config.yaml
d_model: 256
n_kv_head: 4
d_mlp: 704
vocab_size: 6980
norm_place: "pre"
lr_head: 0.00603
MLP neurons of a small language model. Each row is named by its layer, matrix (down: output weights) and neuron, and shows model dimensions 0-127. Each number is 128 + 24 x the weight over its row's rms, rounded and kept within 0 to 255. Numbers have three digits each. A neuron's up and down rows have the sign that makes its largest values positive.
A block is one neuron, or neurons of one layer that tend to fire together. After each block is what it responds to, as a language model described it from the Wikipedia text at the highest values.

L7.down138:125104110162136126121126101158096134166152073135095124123135123136137077118127140128149150137142129120159147110131144136160156091130133121097120132057113158108133166116134136123157122086138130167148165109110123135124136118112164132149088131112127128127102103183149100162161135113136165132148117147159093118135127174117102140087138137163099045127175176170128097112092148117075117128211
L7.down245:143120098134111100105135109096133141084125111121206137084128133142119180085086137115095107150126083144150169127134103166133098129134163146140114158124155144097154152132134108126153130152083159109129119074153089136113134132127134142140115144109131133142124103151137130152100173137134142131158142115113129110154129133126131124095142155126135100130122137112113168131114097106139102137150
L7.down497:122134121109185137166104113079116138095124135166081100157116153131097100123147143131100100127146166152112137098147142139153180192123121106136119086150127115145111125119125095141131107138124134080103097119142148107137123096158110120077136129132122123130122185150101105135118090160147113131118186104120124087137124119104102126125124139119140132117146082109130121089101120149125113124088
L7.down503:154094121156154141188139157109142140094101107122137100142160116121108152112117141150142140142107133137079119163119131101117100111123165107165139128138148162116142111103119133130112089149121122121162104135072138150125166075107132136125101101081095130109108095136124121096154150141124120163148159195134147157140116172134160098122169120126105142121136071127155127126139148116158129118133
L7.down538:145117117119156147105148112107136161161123105161123178068182157126134121131131125124128137164138142131097130107134161092121122106156127147097133139112128168084139142114120107156172148116095185096100117159139148151131095154170158081153142145112153086099151095136116115105114103112111122136148160157153148131100147137138157105161133080121138151134147107091125105116176159138114140150122
L7.down562:124101120149110124159120144103141153096164092108147127178125138152160109111153114114115114132137160132136188121152145140117120114109103134143116104174141108111085166085158127141112153157135121149146149145137147145092099175102144113122136114124103140164154100123162123137106115122136144104143179137108101110143133112133138169157139128106154090075109115150145099158121093101133173131142
L7.down574:102130132175140096091176090120115109151169114135143115131181110133109114116108100118155097083129136154100085098175165143168130157099140156185077161141142104111141142133110146138134121080133161131164098099127139123131137130157104148092108092111090162177167162098126097142123142130127183106184168119173155113082127122129118125141087091116107129106136161118108121129115135136106140095087
L7.down702:130139166137153153140091114142161118127084146127120142133143150085168153158154088117149117130129135129132131090190135097138124102108150124141157172077104125164139102171098117100123128130134176123163122128157114093116118089187131115115154164070117103144151106150142123154169125139096106144146136078117157144125092099169077102130141115128130192118134083114158145099146097094136123101132
Responds to: Numeric range connectors

L7.down59:094151159112103098094160159138107124090104090096101119145115161126084116125147131116133120126121094099135125158129113100122136199115133126163127114192096124115083137118095134184136165144137097094149135105100122129111116101124139107076152119102103151142099126129155147119105137109112121103147096110123135137154157137147118099159155153165166110127150126111141134116159155164114096135117
L7.down124:134116161115163151126160128107170124111117106121119162129107133122129093079103162152162117105122099119138156108138131116164146128094175091107147148148148099130169116119158098121119134137099126124113101106094079123149126136139169116124124081130097120143118169115119109146150088102084115126085185099126059154147128146078116100138159153152108138143135165109104111119160143102136095133143
L7.down289:166100141132149120115126118099128064158122102136123105123129095128109139143133147141141148174132112106135120152115162148104164132133112105128090121167182121115142101168145136113124125128126118132150107168082126138126146154138113140092109116151180128126160145129125098123160115142090133088175091132132156137094085098104051138097122119096075143137081131132144074141118137107169090129107
L7.down335:146152134098100128119142108152097109121121125100083193076131177186120122170133110126138163124114085113070128151152145118143128104113115129131130139158163074112130109117089163137145115144112122098094104116116140129100096159159123126147165141141122105157122113146154130136120110146121126105122150066106148120145157119108125120165140091131122075138136111154150162110133103133112175106096
L7.down349:116135145130115123128132122075121142129114157104052123131163123142122120131114153104092094087160100149143191192130100130104142153129102160089109124154138088143131080163124128170131119160130132139133136083151120143107111127119111130105141137114141126179132093162164088093173139111138169149127157126117149138086106115124145143150140105151083138055145107128126147129166128096131110131118
L7.down350:134150117129155150108095160132112164104107121114123102095157121166170110165099124130126104137145120141167128166150122099150145149126113124135096109130087119137125172113123148128124141162115180099110105105095134094120135118089154128081131101128112115158122130130125131107128135141140115076127116152110110167108160132071147123184071143127154154154081108137129159094142124115123088118103
L7.down483:122086125153094154133136135081105145126102110131108119123165129113123141162145105153066125139169105125088111143096146092107135159137130149092104130160114104106168103121132142158106170168119102092136132134137174148076110117125129152122126148082109123155153121164114091120122115138105120128127109146118132161120128105176085134162139117103141127124161126084117148133143126117135126125127
L7.down590:186137131119124170151141174169077169090123095093125134117144116163135109136110137130078124102109128096132129137126119115138103150156109114128135123151084121155108155118150152119136132163126126121132136124149152125095171114149202119110155178117074137104140181147116109090170103110133125115121145178127124142146093086102099102147132126121115136097142053107162143110129115111093142117104
Responds to: Word-initial T fragments

L7.down24:123151147094112157151135165172113114077151119098124131134125127152137122122128143144125087131119119166138134145137176159124127124081123162182124109130152122102126145107090066202146137145132120117066123111120194142111138108169136153118109148139106139146098086093135143132111146093125132109115142118096137126115108092153113092089117143127101130095134120115149132145150080124139127080145
L7.down103:081158083119120151137110131097129173113089150146105147138088104163118151180128098150129106146144163140139106112155150133086116148114120103141108116114148124126121133126140131134139120114150097117152132117141149110142143109116148149154131144098122096170136080061151121132120143115160147102079130193148128104125143145118061142131166116131127128202125111156122165086168080145091156178096
L7.down345:113174097099194151128147141196094110169114123138150129074123142134123135073111087115135152152133119103096121110117088122151094133124104121149146103123151132143060142119170118161129130109119125124127134152091123146116147136120121149147121088090151159080145117132098114138101141124161106121119112150124113137147133126167189110135125148142129115156134095124134142131149135136096132085124
L7.down361:138179143141098145187145107130110133092131152153125125128149131146107090117131110129095124135097143160158126158115143092081121154126176110160152109164117120131161130120152091092154129161130120145102122150128170162128137143139143108128143142097128133118104133125170148137120113131140126119153155086156129118114129146117119139126153102146156111146131129133136112132089159140086113102069
L7.down401:110109130128174121093095153114150120059119136150115133159126103136138126159123130130125109080152134130126171124110122116093126109125087144174105124144151165138130194100152115120141123129132134111149111159176078097126139132136134112121144112135112121161132078124191119142115128116124143155114139129143187134139153167110146125091123125164125106137119130120162118122159179153112148123113
L7.down456:156119126052116133142145111129104186137133130165167120122158144114104086171111113115140128119160116144112145156121139110121140107123111114107160155123147139142128136082122128136106114109120130161141099104080053151131087118118163167131130114160132091143106118128094142121102138124133165101070144108088112124093146160123123131093170120126133142173101141155137127116089107100172146137168
L7.down468:134133111123145124149131140119151111135139142124173087155090145138113098166143132126116121085150101111098134139068117113118129102109120102135151125079112124149124163087135093120082119169090149124125117118136085111140128099102122129114125168128135108133141125147186128106141114135132118129136128094146104104119101195090127149130162145125101192120094125094107167113132177152141148135119
L7.down533:118114150144175145165068095117162088125117117070142111085121137156115135115120117107144158103137135134105098119136178136150126107117153137135115105118152132161151140158137147103161104121124130127157126122137137117097123089095099128162146149083104146153170165128102126110106115133119063128105167137135150137093108115103132145119095097077139145163136135130097112135117081114139149136099
Responds to: Mid-word consonant fragments

L9.down196:105130160133095151103137118109119149123112148186106119133083165097150152149131094143128154111150153146122115120109146101134147185129111144124096142111129133133087106122142125109135158088116170108168115147139120141111135154118124113148129135134140132115156100111141087119132136135125147154135128105162139113126071160125155131117089127144104126159101131123131112137175123143168109163111
Responds to: Coordinators and word continuations

L12.down81:155097157123082110131123087078151113147125129144144116148111173088114111161126165106132174111117173130132161138136134127098111078140154141157169128139164118166140148147142129145115162140128094116103099135137149154092118160105092109075134099142142139108185098109132134147128120098132132116111137155104120133111098131156137109152141107135150127116112122085129143106125127143117141145131
L12.down103:154118130162114082142151098148153094146189087148145140147123117154145108110122074131130120146135100131138139116143124140093139154137174099142116147110164093138101101145105138139135145142131138088115104099094143128143141139094139156128100147106120116157155116131138106160150137092122154135107128104110164131130122151129128103145152130127124140123103129137157076074103111156122101144130
L12.down149:142135108135099144112154145096139135138133129092152106151110109107126188088153154104113096094181115118143139122082184089131076147116132126118160102133088167112152130116156136137181204107128170103129108150113157121158145165127128141148081107152150135110113096125171105147105153143093105143122126124130134086104142106130137157143173095142166145152146173150153103113110113172135111124124
L12.down359:082103145114108158166150176139111108130148143129167105122135131082090102119119142209121120163101111110128162115149116159125131154098087134098112174160147143139142126079141125129184144126128125150131143155103146156114096117119114109097165100151098126162095098131112127116133116108121111121115134108068092134153121126119116146145163117142130108151112105144138134127137130106109114153131
L12.down448:151154159087075104110150147111134106151157119158125142160113113129139126094115115108136121158092138137172093107159129150123161101176163118147129165153156133107133106136104084080135144167140169130087100161162154124118132109122131140158156153088110142150159079090127114139153148123093133145143142110076108122140168138147150153150145130148100139157150153122171128096144118134124092089117
L12.down592:129134138103104096147126130134142128159132117141123185127097084087136132164134140165112103093107128136110154111131108101161126125108135155145155111139133128163058158110164143135130149119132080110134090124111089173128133098123114101090137168148132151136099138162087163126083167119134143157108154151160149154102097113117128139115125163103114115119136121165136097155161152158182110109099
L12.down614:156116137152181116174183109086121108102119109135080136174155115111129111075103132130133109135160134126122101162094089154139144139100113079126135135123111116096130109157132126132128148121131144136082102152157127151124121153178115101138148148104188122090149121115141137109122123096123106116157144146143159133116097125149130093125149137130121148099136130133114126150143147123125125080152
L12.down700:115154127146104163076150166140109142172124176138101086114152117125174084114128114143120132105122178151118109131135153154099079161150146178144175071119115170128115137094115123133124102092121144145147101153141134161138126114117120121153106107123133139090125103116157153122127123117137132135113151125105083115144069123144153150154173131152144132121136112158163136137108092192128138119083
Responds to: Before an upcoming number

L7.down74:144113143137147108112136135115130166115137123140129164141168091121121114048130163129134131138113123119143131154122123113138120107142127060156136112117136166093135124134131129104114159107145136135170105117133158171124145127119112162092148085148146091121156179147141150134112163130116101166111150128153113157135096152151109124133149106117148146101111138145064138100161125128119095137109
L7.down150:123143135157159092073151097128164124123135136133122112146134108123114154093139147106135122177115140123126112149138116109163137103130129119141104131126143131148120105122165152113140137113120148109114043117131141121138129117123111105113146108146135058139147111120162147134094121115134117136115190130093072172093150161147133118123146124160085101108158168132112118145157131109100127139109
L7.down193:135114137142117129120109103195148099148109082171104111110108116132124145157141096118135114134147110123117145168172152124126149074110094153120142130185117176127129137143129112138143126106090117108120132144119158135124109089125161095108107107147140123155165096187163185134087146123109129130058080163092157109161139111147115118117131128172139113103135097132134126142142108098122196137160
L7.down198:066106155130080092149138125111202140131158119115129119153072162123122147110119101119149128093151108085097122163124164124152143131134125122126132168141092101126178099112138146089116119162107130149134104106155158135104125112141131138151135142095090135137121152144094145099094176159142137110103152126149135153136161146106087139087130137148136106121142121121146152144143059152161161127112
L7.down282:136102113092111161119133129129167150142158128141128135132108153131079154087175105113135086093171130136102096137091167142117107123139132099116105120086148095108127072098188143163142155086138139135094091133161140104105101133177114165129119156153122138113101142147107120150184093153126111130077100104145107164122137138085124129144120113106138124093118119114113105123113145125122062177132
L7.down561:109148160109110176127160122149135098140187129092106106117132134163134134133115129095123113167112111118106141128125146148163138120116173110171093134118136089118095097110137102139126136129155154122168126140119098108126112156133171123103149090149140138168148154107142053119134165114116097100138096105103109132143158136157143117138152142143127108168127123090149152131153112149116123118084
L7.down617:129131133104183153129107132128165149150137135149143133133110116145102119083157118123112129185133157126124076140135142133114166091125128126129165126159139141125134143182090118101106142127111127125113062165090081152145170103120134129080144132135162134084114161122111125138139139151083103162117134144137150157117084162117103138162132164116123143091118151136108127074108146131148116099123
L7.down682:111138152147096116143110149130105127135151094131121177090100100113111141108161128103128140126124106157079123132133157162131115112134179134131108104139140140119155155164100113094142136125116159181170150104118101127148133166143141107134172130145154117115125192113104125110093148150142111161111111137156128090148153168128127115134151116144117139135088142167174124123107134159120104177131
Responds to: Adverb-completing suffixes

L9.down240:096178141120137129137125128180100143156125108112159118101157124122071121118135085144140132134142155103131166150175116155130131116134137104147112161166146130112088133145186133117171130114092138116128170138127188130161071147130169104090148160134100121133131123137145139121131096127105153106131125132097115155096138124150121133101160124167166181144140128174143121146179141132081106140112
Responds to: Word-initial split fragments

L12.down91:161174143121102135115150104141156161138093143115099155131120188121162098070098159138145120148117162131123135145115089120120168137107141093126155155121115140178153120167125136158135138137133125114164127128141105141119127127131111101114112127136140106116125123135126080110106074117111098148138145151115137086137133138094138105115141129132164119082163142120089112101165123119134126097131
L12.down152:101143152173174161152130148155107137136110129130138136123158160131149149174137110149108132128153134150133120112138160140167127145121099106142145136106101084189116143104134159143157126108088124127156094152142150145132160115096141127156154126122111137111146135116177150123133178115131090154122129121128117133187132132122092125139138144109137137156144163148102092094091111161104172139066
L12.down168:131190127128137148113132077110111128150145106109101109142140078143142180178097129121121148102132128105173120106106124108107139181102129132157174130163127122100084108185180118128156144123102123137114153096154085104136131122110139069119139157130121151120090099127103152115135098140122143087100127149144093111116135140129118135113146176137128136101113107132140149136121119140129106087151
L12.down171:136097116115095111137169116173066154108154109151111091079102103130086133074127123145091121145156140131136115106140098169157131115139142093149118128144100120161106144155138144181102135139124112128137129146109144123139134133126142127152114085130144145143135125155153167159118138145118111126135093155187106142119167131125154110137095130097105153108120124056124080079114113145115117141083
L12.down190:132160117110112125127110142152115103156125154141173147108132087166129144172144111120104135144142085081089113074090098132150105132085106097116106128163094120134146160123085121121108135140148105111101146122106125091131076116119116121155141087113155121135148084148118088096153151146121163122176157151100118056137149166096157131127156106138142120132137127125151132104140134139155122152143
L12.down212:132156117128058144128108130108124148145116109116139124167113152146115149208107187144140147151121118145148085100120109120140128134112081112110106086121108147161153156149149182156121116089129139128114122147090131083070165128109164102172120105121112118129144088137142138084123195092139114106111075074120141105131137180155155143131141121150164165128145120127115138128128125152129160123133
L12.down499:121154140085134134139133156157083135127124121138123195130118141142123159141149137147122114113114152146150161106148115156121103117198099134096141106141119088121134146148099177147156111157096093117093137188151167124117112086098098155111170130170144157142100114145123138135154141139133126106163159144143094135140125127101160209127143108109123124128118153157130121127116169140107159114127
L12.down563:105130158155140147180124133148126158105132133151116112144105090172113098099124139107124137099116118128169164143090100132083086115139143154148145130145129116117136137157143115169133104136093172143125143122093136123137147142125106135143091150142098121088115109152110132123172165128105144140107192106132124135139115125098125092156150092120162148173112150080119145207134128140124096099129
Responds to: Capital name-initial token

L7.down88:116116160131128108165108121114152135110086164129113145144158124116130080143127172128126175158137127101142122170133155106124161120156155133128103135112155139121169097148169152127127092147098100128119097168117160124184158163134181120085107124098117129144124144133128157135132097149113104130084111142118098136144158140146123103136148097116111171077148118136153141126140134078117122140130
L7.down146:122145146165169112156148141139160103147133134153133119147121134129154102148140096097137174122120133126088140151138144137146115156119154111112135079122122151098173174116117108122155146156137120148128105118132172107118127112130086093121143145154100126186146123170094147114155121109178123066128112167122123120100146116163130126102107118132055106154107114141125117151088118136115154098159
L7.down158:157141174155086122131127151106169143098145136121147177135083131123094138049065134157117102151149149163130113121096111123119094161165125143163151121120128122130118167102138139166118113128134094186156126160109118120165151103173113132108134149106128094133131141138094131104110133131086111093149137117122136104122095143147115113167115073169114117142161124140093149156107133159170135122119
L7.down365:139141106085115109113144092104162095150083091109120116121135181062101121145173142136097108164113130120112099142104144145107131125145132076115094126134152124157127128133135162123149143148151133126097135153115143091115146090125092128135142142155113106126152142143112128111126138163154106113109141144127152139133173118118075159132137139113134096128161156144148131117083170166125152105132
L7.down410:131163145151142139138140158139117135102107140129116105153083126136130139099122145169109140165169158134142128119123122119133173084127118109119146137119117118145146163140088075103126144123146151121144171117104092129130122137117189112133121120111114163156062117124158149103129157140133161109145116146110118078109138133120093126081140116120134139115140125133150102109086140124140097156132
L7.down612:107128108168168106167123150131161133112125103122155115100099114137120139095116118152109127082143104155128138117118143130116158083148106087109154113123113144097137127130142139128132137181146088108137128127135075102169172110119119155110099124141132149112096137115115118132165130140111099094151115124074114080162115131115151106131096142112119098123151139119127160113107123156119168152193
L7.down636:118156090124103105108146126115142143138110111150105172165135135121084154117167118141157106087109123151156110147091110134140096155093103153136116118126157120156137105132082125108156124150127100137154153106104100176123127125168123112146130136154130141076139124170111148175113110125126142157120150100139129113117126128138138140177118126149129106146157116120099121078102088120117137107130
L7.down650:114143081089081110150152108114106111178142144097124131085149119136143095100159179101084083113136103148148143118124150101143105104109130173100143146087151153163121112118095172095109136132112129108124153119134157138122125134146108132129109130144160126094146076155138146140132133134152088180124159138128172114117132092174164135107116158125130125122117100094172102114084116097140129156127
Responds to: Institution-introducing prepositions

L12.down78:130148110129105155134146153127111136137141157112129131097139113163127096036174126102124083112104130116146168139110143161123113097127112172103110124158127138136152112139132132157130134096163157125110129129166113097118114167107118099153134150123150169122133096156104124165117145199112167110034078124105177104130135113128127083121090130105116140132108107129137110151141149097130086142140
L12.down104:152158145132076108131122158145146130118170112128139142144103079130128129138091091162108189124143135149144130126123128146159110124131088111141120133143106133124096116148121134086134084101155146105169089094146180093158105127146136117081103104133143138146144184112113118151150145142126100130130145112153141095135114126179142126157141179189139146144171156175131113082119127121111108153096
L12.down290:061109131123075102126153114101144129125118115122110108160127146118113140143153163116124128132154108141111154129180141145118102134134123149123117148149135103102091114166124133166127139084149155076111128133173144128134117138127147098125090104123088110147162120131147104101127139142129109135098085090116161168149147111130129122174104099100128130131131125141164148141109116143144116055148
L12.down440:093144115152142172128116112144128123144098130119100094108162051128102107097104108108103117203147151117072139158102114179139131105136101143122159127114100140132162121112119136118175140109132144082145173117146154131146131120118135118094155102159132141097144130111115110100135106105183110146124137103123107128138134147140133175162119148072126124103118101118088157133122121132155134137109
L12.down541:118122122122120149125147104146137152153084099114136155099174137100105144129056073117151124127148070121114153117140118138097082142153171136136124155097163085090120109093138131115193154128134138142099104107069151140131096102137089097128136102107154135118152154131108121170166155110165106121110108126088068187129115156113126086124132109135157173153151109142137142154167148141129121135109
L12.down622:167158125116156168156151135114126132107130100137116111113102115132083132181114121126082152141105123120101159115125109112106177096162163132188106154127156111111110118121087141132068144149087127122152141122146146127144113145124134126173107083132129129111118104105144154125198112130141129140111108110125120143140115153080128124132113100118159174124139115145121099116103147098115110122151
L12.down647:100094140141116137112089166155124171094145099124122123134077111089135118132072114127125114117069150145158128118101131087134125109139140115127073137150135144135108146156132136134120117134105075146119126100122145151143163147138174145107123101113155135097098127119125117091150105152129182174119153159120132102112121079131086130147146142107131119132097066135142128123136111113137159127101
L12.down651:080132172173082107165123127116098091139150166110120133141132149180116148146119121154092136150151102117142126117113139105121132118169152104142121102105110155107074110123087135134108128091086154111118140160125112075114121106154144136176143106134168137126120079148147085107184162132109102110091102122171121127170140163089111121130101148122124155150126121133131094124101093122122132122115
Responds to: Approximating quantity modifiers

L9.down310:090136111106063129160110146142105107126138104129134148150152127158126114115166100113100140138116143125144123120120105122153115129171124109128096118141117170129132113125155111142162110108168125115123131185122120124133126082135099121117104106168126088126187120152097178130129110107143145126122132129137083095121104131121144144079136116158138113135079107102102171135091123132103146158177
Responds to: Mid-word fragments

L9.down169:120109114124147153150127104138066130122114134119125140153075111156099121047143122135117117136110114118115155127139143082130170099172077110125174138130166148166182137156106130134136136091154139140115158149111111085134137124168104139086105132147123133145105138151110136143134169146146140120131157114085090099084103133136118127146108143141142117123139131120114119150106128120099113111102
Responds to: Linking prepositions after heads

L12.down16:102159117090159125098096119136089113185129104101097112166174156111126090119157114178103166165149140148178125172094148138164093159159150100107118089126152138150113116140131131136149093132123120105145137162154112147131164115148145147086123137127119092131152119156125142166090080109163134122127139171096141180101124104170132141116131123133161166107159143126150120112092111144093157102136
L12.down79:159121148127137110133158194191118151129126140113116133110065146141153118093112135154149152097089134096147123164161177138143132132119115068131134066126124137154138093128112141110138119141125121130139124111139178130120141156126120122148120141079120151148140159142101128132138152097132141158098139115149109076093118141092138118157088127111152117131135121152137148143108135116130144111095
L12.down107:111113104097145108169124145131156106156138116123146086133145117087161115148158152137160136139090088126122121162144125196103086136089121126127153135111095093072150114109112134151118120141137123124138110170135121078150135094107125188149142108110098136148147150127121137143117116160130144149140152136113124133147144107110143127097095132122107161135142165172138122112159117130129098110110
L12.down206:118085139101025130126162140083085130132119133155167137103107116112129094181077101147137145180122105139154152144109114163135115137125122098188143167125119120142128100107089132112101102149117105158122141130123190186125138142167106123096137130137128120131113115120106131082111111122112127137113119141111090141130096127148151120145136118135110100153123149130117110117097190106117128123158
L12.down286:071148155121136103138120125120119145107120074101107103125144148135133150190094100120094142097138129118131127092138088154142125150163112122139128122080139127095115127129119090151146129135151147128108168139132123174106075105116125137146141115113128102150126129134140132122135094147151153076139100089153152136136084128108143096099154098148115127105126093132138164135087167122182117112158
L12.down346:143126157118099117132118123156080141134135134112113156141113087131131133104101099093137126108118103148121113143129143105154147070162152168156145099109135121163158154150149145126146142141132177111167102120178150103139110135116043175122145101134122153110153104083107146151141112122155135127104161121135068153171135123169160163132154139081139157139132128109179106131119139180108134123143
L12.down349:137143152103123118099141123176089139161137124112133115140159104136114134100127158099145120113173119129135132152151128138139126137148170117149125109147127064132091122108122126088096121135102157157156119123131160109112169148173155147125135138122184105136102155111157110141148113143062146113124098138152100151098116136183147132119142139134128144159077130126140135137124143121151102064158
L12.down458:159143154132141132130078117174126127147120185169152104138109142164078158138111124136112139090121140147134141118108121126083094115145125143099156123100113153102162146137103123099120135115128124126107141159111145132106105102193126104112144139092130141124187126134148124142130112133123136141104084152128120108119150150109128142123132124113099149126110117113142084173140124131148151101176
Responds to: Initial H of words